config = dict(
    norm='rmsnorm',
    rope_base=2060.0,
    qk_norm=False,
    attn_scale=0.177,
    tie_embeddings=False,
    init_std_o=0.00854,
    init_std_down=0.00427,
    lr=0.00164,
    doc_mask=True,
    dataset='wikipedia_en',
)
MLP neurons of a small language model. Each row is named by its layer, matrix (up: input weights) and neuron, and shows model dimensions 32-223. Each number is 500 + 50 x the weight over its row's rms, rounded and kept within 0 to 999. Numbers have three digits each.
After each neuron's rows, "fires on" lists the tokens most often at its 100 highest values on Wikipedia text that the model never trained on; "fires after" lists the tokens most often just before its 100 highest values on Wikipedia text that the model never trained on.

L6.up664:412510467554479435466492448556545552580397458596574378493509542515462508459585476561480521460544495566584544534528471515447531419482593547459439508416518437421501609662464484506457466428511429494537399502440484562508503401494522479508462496508415533529386515525498505457541527573460533450601445444513546434602536544524417549503568446509551442521587568580448540412534445453529458431480523464513505472513450477452530457463493487505433489439439470466432489424513487524519497427534542499553468452538480479526477492458520600507489504504465465505515483579488507554519481490504589553
fires on: "P", "S", "B", "U", "-", "re"
fires after: "A", " Z", " M", " F", " T", " B"

L5.up711:495511510419504485521481530460522551555573540479505511468477451601502555492549508396431576530490516480570518476486464586442445458559520512523547493464505454436451479497527500581498443483581641595476559541417435514422447428542506408506479568431536502486437545542488533436474567467473523560523547401578498476605502664565515469453518475482427539495542578505504554601470553484527592435402510574535524501474596644565575459567560395460485541478369418499521603468503518525452466468482487531533497607527477457513434439514555547472465475538519474504469442570463512493516528455526429440
fires on: "-", "H", "h", " H", "Z"
fires after: " Al", "-"

L6.up713:416518503483635445519532429516537548482533476524547434390396461484566492561527534427455503455560527494505458563538523422471415510478513541510444407392514542568518549568424590527419389385458486544514530540463583564459481451455517521513427454473515490508433497499582498499572441402522676515551550464517455482550553463475446468545554461515493431563466573480524548556547526462561524514397519547463505491525487510506537576512476540434506488588456407523491505471546522458507543509355477498483464496547485442548547475518562546556475634544476497505569498469535566557553485533505545465
fires on: " ", "1", "3"
fires after: " |", " ", " W"

L6.up891:462533463510563415478500537485476524473409438485634513454391464568454495560522555466580440583471481547547481541445466482470456424553462541486401508490544485486477546498550403471521492469510530523598477512445481618363498506398581497513509523506475496525518624550523439459515542459566552520495579361494495410517531466494524467431582475517577532575487526488473558475495537480545484555498472508422544441424379544447543519568520479417471503423479541566506506595532463525435524534482503473583523446565479459518395514557449546546548400435484460566494573429509491456495504473456428408
fires on: "2", " of", "1", "3", "0"
fires after: ".", ":", " one", " ", "-"

L3.up59:498562461501517506515459418460455488561469546560478445417487414494543542441509490496490517503552542501536434477440419407458454577453553442443471475409529513447471555468469548546493585486478476567612486420477586569565558561397417517510509596506559370507476501483562504516518462461549507490541420518514524503491487538464491459482530439374556512509521541513511469538519485443490587415539539494542520447536457482493406525444522467510604534548519514625621590437511491530605530526477511460566514537611457416446464467534523494508456556489589495587504472506462495488535476521570573456
fires on: "-", "1", "9", "3", "8"
fires after: "\n", " ", " (", "1"

L8.up470:490563498516504523452568543419511470637619491553551566449514540544525552573451483488566508506479559488538502494390367472489457402586521524519560569524638532455468476471491515529535419496592553571522577547460509500575513492502492576467455522524538535437544519482530359485470433522466483389435427494499511457453537499438533505501598561429545440512536555638534496527480441515501545527440537487536511539535454520422577441448503498464438482481530515460544542480553519543513546551547563512461569445552483487486486510468621541380440506490524468423546611518451533447489483501413489426
fires on: "2", "w", "1", "l", " Le", "h"
fires after: " ", " (", " |", "–", "-"

L6.up239:595503458500423471421488494481403480532551510448562457417478464542516510525504448531621512543467504506527499546491501530456467449490529424605501495495534543476573510516405485498554455502463419437518518451496534518471538530310546483425514488513535462504543471505520468457406393513464572430495485483532424470541474510545499570500491445455561446582410457485560442449506539525428462566533505497452484536540392484526494585527545503495534489552461372484602463548499479459468405450579589520485477569486513470599412497507477593398448491483411475507445509598386500513568484472527529465
fires on: "2", ":", "1", " |"
fires after: "–", "-", "0", "2", "1"

L8.up244:555480510587511489474496595515520532643361535464522513426498490455545494567469523570527497482536480402531436419492468475486524425576473523513516510540504522561518455482470490505594502500562469523505517567515437542349455466497497496376560421450428559494540541458554542478492406574587507475551456561495443516487464508463585554429446581378515439539477409532557479459531517432426499530434463511508624465524526437575573591501554439473595533457443543529541510562523553459452383490533581546477518522570430526521481617499480523432469528521530508475533598476518419586523497503557463436
fires on: "2", "r", " C"
fires after: "0", "anc", " ", ";", "–", " cont"

L6.up538:493539501603530520525473517481548534532478462514440516418474441447588488508532523474451390587531588532506447496475487502508479429565516471466434515547588466464484510498472436520420574370491507468485547547475507501471573456518443456379531438456486491470466472429531529390548470389516521389518488529515396520596522507563516454475500423509494431491535570513530505500464531553608544581468528524403521509501482571443658547404525560554615465526543449464531498529530433476518522521428542489543465541557440494575443460563535361483519491531492469476436456492531490420498478476472548341
fires on: "3", "4", "1", "in", "2", "id"
fires after: ":", ",", ".", " H", "–", " +"

L5.up8:539579517514542478578547513532373446500416568546535534530414409436475527407478444485444487551478527539588543524454513518447432514497508510437521421551563455505536561509572441499523440403498512454606502562425585420458537466525675504436566468470484531479490448551457494504456521480498596482472387494535433462427595517480481464484518532590585497576542619495438474461483483577509571547557465460420474546524528462440519528443464512499550479459479514492530509472511496458559463504511379512495518479571492473605452547520496480483504433541492608469530532454540483553480523509467560459
fires on: "2", "3", "t", "7", "4", "6"
fires after: " ", "\n", " H", "–"

L5.up303:505488398504419462529491572509505486493411460517628460517403469374504581532569474464514513492579500451555465474499505495395499466484589485544455547543558455505451499547496401493460458493503495408447523545365504498439471429430436504465480483511356559359460510478462470497457498496542446455521521480509512492541499591468495500407506443510625559419543505440542459463505499563460505494501432537524502471466525535419478442470527411598538483548491566491493523568509479402530503492501386508402466454521490453577421474490517547463472362462556499505412454496515544490424563510524482544
fires on: "0", "4", "d", "7", "5"
fires after: "0", "3", "4", "5", "1", " Boy"

L6.up623:508496554509481471498485518495545582505557580445517475441499402503571558572472469611572546553522425565566434439532567572524416526530533477465497486381478499589571618534490574484449506469487470514526513503383489561459447523417493512511523479454462466469468460511452557494466497418560595505464476497473541457597565504423449485489466542524545478561490486432567534519580637472543522583490433526438505521483563522502575543540527528443508592484532543518517522445461401389435499461520455547468538468511488426535501489453529539542492518501452592474477413509518502590575452436466486489
fires on: " ", "ad", "ag", "ris", "aw"
fires after: " |", " F", " W", " B"

L6.up78:560523477547493513468452457488473579468502462451578586434419458397441530474537538553498441487480541541541566472515526508451464532542461488523391515493522503517519499584499488532478531433547453483390578506444458464507496484477461475533555500522461381494495562497468486538554498485645557448454432447459604552444569470528458517456610488497516436514503557510489465472509437642500528586582493514432585521461543551495438499432441502467472494441516514497500477469523537495527545560455589604429606507512549502540380481491450466450515448405506566551554556459549470480547529503501520542
fires on: "2", "1", "+"
fires after: " ", " M"

L6.up269:425491517432514474395505502530476525512527551493428482491444410532451531513467499505522558468543527447509428385580575481545542429498458487496379458430537445558538565549441499478448477413510434440435523563461516504486523462425557469463542481541436496500519482456600414582516510405475545448564559548586541495564450595487550459533628548447455514453482520603588524544444465545563444565493473440519508451469445451481518544462550508549557465597492462596404535513605595497518367487451496516493569532480505469439567510515622509592407565538540494498593494528482478456515489484477500418
fires on: " ", " |", " -"
fires after: " |", " ", "ed"

L5.up248:563474471554409498404555570542443526550500565551531494463500380529489519491472496465622565538502536632599498480529428536336447456512549544528486522494527537530459479565498565527484478491504424438502447482496540467522465479420492573470492469426603555413538497541387415491494434556563553465483408489542453506429445591472550569591453514569506534507478562532502473542500434506478489489539408372444485516553497550535501549494534426589498519422529448495536534456517529490572518384502453503491525501531477463515556479557460617527430466457563450520501559528493521516573553535481529401
fires on: "2", "\n", "1", "3", ":", " |"
fires after: "0", "9", " ", "|---|---|---|---|---|---|", "|---|---|---|---|---|"

L3.up617:419531490545411497543529359481441461538548509458541522505425532395521517480490447377635475481519437485584399500452453481400536485453564500538509481528469481425464486498463490473504503513524556472430521523439539553490510513464468446474471499482454490583554500538395511575482496556490509492508486478536479510531519519505506550513566499511545454515579559527562589520491471486491502528478415536493524363468451480545559557391551530478537489433437473498544460469589561380481491566465517584470607385494438505541533513503493570497503493549524461496485691500435528449562524522484532471
fires on: "0", "9", "1", "6"
fires after: "2", "1", "9", " "

L3.up389:450522456447472378511552569499492571556511484507446451516435491443449534565549486455456433596553602470541541491493550543499501507639460475477573489451519405496474539590476471491518445399465543489513489560516590529432570447486585475563515504501379489551515505580487564556510539434502532545502532467576498438479535505508426558379526472518560496483571541513498586465550529582491523503503454487520437515402464490438535527417569491535429492488456519537513478545505500490447445521465531564582478423493549457531472546510480433500542393558515583566530614436455477545569557570568435448
fires on: "0", "4", "5", "7", "6", "3"
fires after: "-", ".", " (", "1", "P", " "

L8.up302:467537549494399513513514504465528496538561423509508509482447401544462580665537353476537513496557570539558429498491530594490452460534576388530478433549553514457490468520417479481541496521578610541545575493467590534531446440501510496420440551466479558474507521463476425445456465521543530462451449466509533436413592575541469598417483528498463428526526536540390628484502539489522520522372466498503549505499488562456485538452539553429501516482459460520580537470552513505499479510567457456508512476563403503492470523410427496484531528504534431514476600647540508455551480594567457458
fires on: "2", "1", " min", " series"
fires after: " ", " ("

L3.up400:599608493452539465557495444591491514533496525486471435529378382515554524576455464478527515451487467464502476494544419510462467504495413513514440542513549371555474526480459437498486503434444513490523542580524581559500529395511478492569453486440538441525420487508475488560488533530546480511425340484575544460443591564506482537467559466465590459532629558519504518459470588560495559486453508580451486449573567501430464465404507563493525504541475504426510510566479538468534498454451489547547533545569427513444395466466545535509502522537544523545485549460480496468487463520605576536
fires on: "2", "9", "6", "ome", "ve"
fires after: " ", "1", "'"

L8.up216:445470466429551470480501516487433530564595519452502469429485473506510542547501525467503533512507488546536478550414463575527480520494514456471546443376561529533472429502533546523493394432538579536465522476424559591469463485602625580462529527479484462568582480516468523454582516546598606462425481471541486509456458549495460489536467546452513491584547564526464610550540515496385531458427505537596477530453501546496470457452451469455384462475481463451527566513506518492477385589448531526391613528539460472504460587509471483480457532554561508487500562432410513508585495537483402510
fires on: "2"
fires after: " ", "–", " ("

L6.up995:452594461585541447468557476490577465554566531515489546473409450477530551500456437479442465486579491439463437394417609455534508505509550489529561531502606485474508481597429476533512530415494457477474571477472527440525528463433499506517569604493436494503423603534510495452547549460519481474430589506496491519564563609535519495410492453454523393487604520560541484601506441584518499408450469537481545427392463467490459536441468420500474484449468549573514478590617443519497468457552560604498584530497531444465532420510573529395459514487494475532514527568488482464443422505562508472
fires on: " ", " |", "L", ".", "0"
fires after: " |", " ", "\n", " ("

L3.up609:521467510519496540517510511454475432531515467549470492457461521450516579580540439522607509484511514412544464496463421427437446410470524403471475531405572464519481567524437466518538477477446578501545455530404482496459567514444488456459431548505493412468465490535425465584511451436467565514439397528554475550459521475477545520456543466456575419520607516430452401449473539492425633445505423495567488490489469475478456419501575488547526508557505554559530540608630466488561456377516444542521444581501523453579516582580554519522528506467419517525533515524497573500578420543559523503
fires on: "|", " |", "0", "f", ";"
fires after: "\n", "1", ")", ".", " (", " "

L3.up849:446535475379460493480455449511474577540472548538483512512527485581376580579436462509452494562528557428568379450507443445360444575467532487456519535439494410504501460517455486485505476486539476480476512485434461530536566534463510558564508503502460392475409486476559470571450504409524547490550461500523473480491498519516578424552384452545590491611510565512521579520524559461537518530472456482482509484655515499497473509457595420480537488532488460636502539485649524538506531512447519498450535543577521440497498513520532507523551477465441446514544470491635515516533454442477494469
fires on: "y", "0", "5", "al", "1", "2"
fires after: "1", "6", "9", "7", "ud", "8"

L5.up86:497576520535522499408464460532450514520479533524534472496471540429500444468496520458523443584533593522579446544483444527403497587374556476486432538475463446453551508496478536409494474460501429456526574617436495479485577517402640461441525484446380416518451530513452526537492407493538514506532422384532479559537551486457508443551514431481523489544546521514542518460592503567547568490489526583435550539448477484483515427449612426477549489424429495548446528508488550484517572543484529500583570513507487457523478505539470444558482492503514467520447502436519441487571460467526632479
fires on: "1", "9", " ", "0", "6", "\n"
fires after: "–", "0", "1", "9", " ", "|"

L6.up42:570613453491475579433589475408527540502436504530513461482560487539547565477443517447574419533481540526512545434415555450507426466539455585489525554507561482502476646480514486504490444445514452512526435450463485380467535481469475409496523543490519467510528529616474562431498538547528535444492467579479480469503462452502568514485479543466470434572572457591476536463498538463524455456500482556445441479476333535441562628530400593507414501455533480507465549474539428477485407473535506552476591571547497379490485558498530616469485542380539484529552513449469510449485563536526441416
fires on: "1", "2", "3", "–", "0", " re"
fires after: " ", "4", "2", " the", "0", "-"

L3.up305:504433405461481504503539547502488431537541483464477536572514580434370556480540541410614506401515606486542453502461474560422465497481624557457455501552597464464453465505537483471415477501571462528474461542449538569386484500556556474418407490504529473453507493497500458415446447477480514468420468507524439497457434549480468524577488540486526449445476463462525582482436533500531435520440471572558514452476566450467478522485558563451554423522460475528544558525486466485504469525579429502438493456543597521539447500608523505444487432541545408514506438467575493517516645544442526477
fires on: "1", "7", "4", "3", "ang", "8"
fires after: "0", "3", "5", "4", "Bl", "7"

L6.up105:455480466620463556459505562480426597483538430507420503393507543553587538526490434440511525585548525553530499434360594483490554446454440414490412415511536447570448487590452536556564447435476535448525480529449540494462522523590489480419481538517551502438493550498412523507482439504610515376528451513439515452535475478385472533567454532518496539512512543582568552480520543494563492587530514583512506404485443485514594483504468527556503528521517528514522551394527545525533532494418583585503480515545466464519549531435532584481485512490476433565491408599465582433533508444476541500
fires on: "1", "5", "6", ",", "3", "2"
fires after: " ", "1", "2", "3", "4", "8"

L3.up262:451499476489451494470570558487486480644444453462502598416431389397543599569479489468441392581470517537524464453453576454464533463474460493385411400475465470428499514555609510536462494538430378465525507557539537541523548506481427526460473464401540531500526462443505505463443527479498525469525446545577402469478578493515647535446523516451559461486576535502538570508528525500492551468521472490535561522497480482584557463493582470547514503530369430499528568537536458454529471511472482506515563555514507463485542540487454450444428505527463485539443602568477458432444397472385490481
fires on: "s", "in", "r", "n", "c", "as"
fires after: " (", " \"", "-", "—"

L8.up560:501502471489519534459524527474465478616438553517511484471437444429510552511462578513553497459534516508520480419460494535500554517545503506465547546438508539519473548502554503452483521489477665551512500564429506523427588482466627480459510586479547454405456482600544495429572560465472544444515473409523429462477571437527469376458497433474532530432593591623515539561476557625492557372505504545490548443490456505415511496528539441492513522463549636538553462608499502538437538472504476522510539461509490496455402514543545497425471518453566484518513562511520538560481438467449497456
fires on: "0", "-", "H", "z", " H"
fires after: "2", "-", " Al", " S", " al"

L3.up84:508523402539548595591451448421326452486504520474463435520510529467595508528485538559556525473505465423578398394505410439441541489479518441513546585507530468474552568462519543496512475544503467466522483508419430498565552558396510479510541480500528493438526492479584568563538546503468544562443405479586393384505541501548525458562459457562493509506553509579512540508476569476480508450498464574500614473531430503482407491471594456522407473562542563626540523513557461457413475548431592567557571570531543457492413485508476489506513593431448497492516559518471523426469458540527508544
fires on: "9", "8", "ig", "a"
fires after: "1", " "

L6.up495:485485499478454449430531422481468404507501544471517509492480452440574528555486476559559543516446510596522527483350570422498478428479605457494540470498572563527520523497446503433398452527514398461552509501541509443488433521505414496355475546417565429534577458508457427517524487440536521439446459426508472530524490492540552535574440530415529471601538425542602511450448441528509627467555544502509525519504430549539546567564582537401603470458512514517483528501482617473484415503507665535456538486524465523561487548507475583455476504549520457512478507519536460447495431535522625458
fires on: "2", " G", " that", "g"
fires after: "0", "-", " (", " It", " s"

L6.up603:557541527467532499480512476444485593546523514507486578583536451443505560481463556379508559511421559432524450394416570519468504487478514475486486510472481484560473556506518574447541468482552509559515400512489465440432574462482538497532591547467451521488492526607547457540573500524491488491470429453599468456588531518555540523436582499450465528525617587523529464482553578500563582351562544517545472471504485498464543465494587441526516474485442488529496544476496523450516425499495512536461588458521493493532565532490520476563522465470367596532548546533377561532503501427481522550
fires on: "0", "9"
fires after: "2", "1"

L3.up840:499517473476399522405539532503501495592572516452568496468452493490466634555521480380494524569582474481638489524484515471428485444453655488478547609491493454536439490531429448569500512509540612448502484455578525540508546462486530575476530537485493401463410481488417410445457500431512479438483608440405455463538511502480570572590501505473484500510455496490488479407389430578506422529475509435515495474536511512473593459548514447445529464484542465558488509556475532510511385532491555519537505505508489444533520476479436500446501494510503490464411408514517500513523554481468475476
fires on: "5", "ish", "4", "han"
fires after: "0", "1", "6", "9", " H", "5"

L6.up689:529620456478532517417458540523433435585518433478511481476533460459519494484469534506538389527503519444566372545499406532420385507517554510437427560523543528454573481498486499406569427454504414466516564508550508494475527514484532560527540610439351420555438542527520516489473503509476469480446503509525555469458597457511526465493491495473517457423597610564514515538489472597485517411500491499435560409480563419473538493542525450505569478411457476461370492499545541589504494556513469620483460531502446562498501435422466487494476553527498503528514492489498501549423424489502576444
fires on: "2", "ol", "3", " re", "9"
fires after: "–", "0", " ", "9", " to"

L3.up393:522482420456456531496524581520489432504477490568567398477587497417542521546491451467558490461492520484594477478459489558526424413519538506560487515553540473469437602471512416469478568497482509487520550523542514553558473513544544481334450475499451529547554463459477544508484501555550491433532394453504501486454469519583514443485499516482587517509495457564479554441526494559372551450357473492478456439531520525485480470496481493469496455395406450518563526483501551407427521444526535571488451526524556520507425533513488564514490536500539460574514511584411521482421460448574541550
fires on: "2", "8", "6", "4", "3", "7"
fires after: "0", "2", "1", "9", " "

L5.up309:464527493537525495532481489432405547536421509536466532481431488468480547554485523479506393601589553442511405452453494416563483523499509471457515492469586426430502613540516448457553487461446490513555439561473490440519569446389525532502510505551529478345472541521474503501624503517532446451542441512545460449573554501550474508487522499506505405558450490448533492519500500451484470512571558542431495475546520516531475397481478540508550465564462575433490522444501544416535449423490484553431525563512494482477589520527587522342439587479468504501528507549511447517557425528516554500
fires on: " |", " "
fires after: ")", "\n", " m", ":", ","

L5.up745:424593516530533502557492443555452559580456473420510503447454510593437545462518463479556453580463432443551491525515534495526487401621459525482501538443548470504521555561519556494519514484559498515509572437558435479398473459475586505495549495462497451484451572532473577463519501438592515459507521442460526498510546534462506453451423483572520513489513489530525561394460538608585440477476479565477492511463497509495539481463569438499464479455561448549528525467549533479556559502428626508457545405516509412442490532565496577508508426536601525642488560496469445492559478563562376507
fires on: "2", "1", "8", "3", " ", "5"
fires after: " ", "1"

L8.up114:476593544484447502455583539404478482547461512432499439417462444531569595491513547489480551522553488489520491502438364460538469418460460550509485529522568449523442504549543496574425390474493415403575509564497436510442522423487541523487498498466542518395445480530507514520526507496475502438431466462463455530483489470505517506460514529485443465430523495618537540546623491635517495396448533519482493460454412539547563511469517549497459538346530498509508524479495453523575454510489577533574532455510508462509517490526466518504498543483486491557515557542462577482458427491465528405
fires on: "s", " Sp", "N", " res", "gr", "f"
fires after: " (", "-", " \"", "\n", " a"

L3.up337:446535484453496462539584500486446468541480493388556511528465494531571531507451489452484515522469484443522470405518495467480517528415524567493458577520583607530521582643466490464495539452559519508373496565514456447490518532407457496500520507511453432487474518549525546575488502568530497493491508506556481476464443511532517488491496539420510469462502535451589441539451476603498470474537511549521494424489473511496513506419507443426473508492462493536669495486580482450549546494463491633467654559473472469574564482532573552463533529526399455577506579408459507492481429460544564568
fires on: "0", "ir", "or", "ell", "9", " Minister"
fires after: "2", "1", " Prime"

L3.up139:474521488518540437500418480512498509464602417559532522454532496522553548552434503507447546433566518509520520541552507579526457463522546498550560450442645446470541455568444497527512528477455474448465488540498491519442566478480477540523425544479518465569477486474502412500570506527562635451467459483442545409512494486479531533427503438592474485565450549663497565561545464434556527559463528636448519491484526516495496438481509518487535498508499513507468507590591392544450456521472603550551442446566543433445386452496484529515473489501449530578552458488487482533521493463591503476
fires on: "3", "1", " (", " |", "6", "7"
fires after: " "

L8.up172:437559476563548610454588522444490564528514549458488454393528498556439567562433514383506532626540524488521452484433557553498413491431389373523514496516545514533535584498438575587540491435556507553522527514440487478540455521432556501419542546492445449523547420476363506551483450529510541404443534504499495468545522556639478534497485545434560523545555466563555525452465549503494449556467598573395555458529472534468573534533506457432500558470458476561505554587430480535480501520501488526543515494442493487531549509413484565444522497542473403519472489400453523459429460431474499448
fires on: "2", "4", "3", "5", "8", "."
fires after: "1", " (", " ", "′", "2"

L6.up131:547520440623483538442429554549544569504392471436605510416463533514507509561389478549478482548586504483533522558487490503549425440515431510535504408492527475407476555480480510417420452489548518576546523502504487536406524502444575444418509476482482441475416486521542539551505553433567498483500500507490416476445591475504490463421556464477554423535479576519455532459572513625553547487542445546526463518419530499474524503422506434448404570363494534509565488495561506476460535516507597554519485445473526463515437575492538498495440448506468454487521559422400431538454461463504486466
fires on: "2", "1", " by"
fires after: " ", "\n"

L8.up745:414536469494536491509470447393512508501493496457507517502471484456373499530545492532559453536518583604509500534512525490467480478526474508561519482521533515421535476496501481502539512533533467486498503513456544545491556466381520447525480493446444512488424555439346451557511478608475580343568491483496532461539422573522509602550557499509485397553501527559510478486421493486501446417494508519606531467492525483456558587520573497521396526484468386545481514443567531464537530465573477571454448444517427440503532486479584580448470565479509444528516504508505517400584395517435510521
fires on: " ", " .", "-", " |"
fires after: " |"

L5.up528:537540454483530530475558498432387489556484511593479538480428396452532569612496583382506532550516558474531550495327499418493450446617461524517520461430549501405527480536512474546384495440548476525448529553405557530433566623516502523442491525520452426511495552527533550469439499535550551474454497463486500507550549526455597512514554469473563472532503572477550526432516511498506523472481503504537438520544482521454573454473508486499530511543478569549598536596503484477475552497506499507549626416504563509530489560569481500577432436513450507543527510463363528476514495600465548411
fires on: "h", "f", "w", "y", "th", "Y"
fires after: "-", " (", " \"", "/"

L5.up364:376462443453521510490456582507487520568452435466561644469469467377472542542493435505584398508483566455548535470506537487455508420488476588469519516500592478503527481515470438570549553440551537576432625459550504433440527471504555552463513545543449463480503471581538540400498485507550455584610553532477510441429436472438415518474527537589448409567525507511507509480550462650453418443499533570514470446367562494473517476505505499473447429473542484486538478458465512452421495555545534508483537461496498451427438454473521522460467458531476567560486543443601453519531430495514463540
fires on: "2", "1", "3", "ot", "if", " James"
fires after: " ", "=="

L3.up719:520485478485567507514450452508451455543480518498477489464451510519461605493490440460499420544470551524534455517485402569449440594540451558548571488450492420471573431587477409510522567400523511553453623441497508451486519465485528479493489394470491423558477512487513453567565397430620471535487440427428488442440452523501526603455513567514572499532561551432534500488492537500494461474507543623549448465407494546395529529448536506535435436411498486577544540542586507515464521493524558496409445556540463462545458523505554577542519400451569536549480467482515465541516474433484562488
fires on: "2", "3", "1", " at", "ur"
fires after: " ", "\n", " ("

L8.up822:474511500612501514511484527494542547547452553489529439473470511470534456406503431507607513483516582556533501488453447525508566518553551487527360446475610479575514539503461447475460519392489565522484573504421503500493455491518552478437488435479449514491457486482521428475502453457463438339508486438454436502577578551472486512534465417426409478483514580585521498538452487457544519450534475506573532493579594509492489564514528543521483520471485446570493598509589484478541441508525423564530467510574495400621485438581583602445454644506505437548496509541465525446609416517467500470
fires on: " ", "–", "|---|---|---|", "ab", "enth"
fires after: " |", " R", " B", " Br", "\n", " Q"

L6.up494:466546446501480483515491505492512466567532518470449581435428373514462489497505422501440539463418622508452530410416519538499451424491471494463473624474531428479404554520560500470447368515493438579572460515506557517474558416413530511502446529499421468475512503542545528438456427532482565377509455497525500438498451481487516539478651525545518519523567497597489478537532533474579494420491489474465533457535464485468527524445508541496557568487462511457501575552450519432474470471525502541515584493506439488476486589522633525472489513581628497615475492518524559529495429513439511516
fires on: "s", "t", "z", "od"
fires after: "/", " (", "M", "-", " M", " \""

L8.up499:391562509587562579415493522425512559565567463540424537499511464492502491500504465420469481562575556527512540400451449451472496451495424446523549392488539518531582516516505467481489457460557488563494371469490479452447451522503486483439544525464491495531463579488585521523482547540526551422458469479470497458453545587489514614522565520533482485495577420546541534457496507479502507556543473500452570463424439468520519528492487627396474479435565517615555552489567487518473487537464543502385551477584510535515521488551550550508504520503482466469570493505479486367520486502538481440
fires on: "1", "2", "w", "M", "B"
fires after: " ", " $", " (", "-", " W", " K"

L6.up299:507535511462544549522564528461423441605475477452489543467385515492482470516569437573504491548497524387493487392410511451559452389512474440561494442467574482477559586572554496461406507428490418539530491567533540466435530523434409505554533543475476575488511482521484438470503530401599515482571536461504513525461539556536574530551501535504507399534514544487596528542509455480472539491485486505473490449526491578510538495435505494419549542559485547541502542515439532421646521456468613553631485494541444516521522514525584514441528526484444421578448551547472508377534540507478547501
fires on: "f", "t", "et", " ", "c", "g"
fires after: "-", " (", " \"", "d", " |"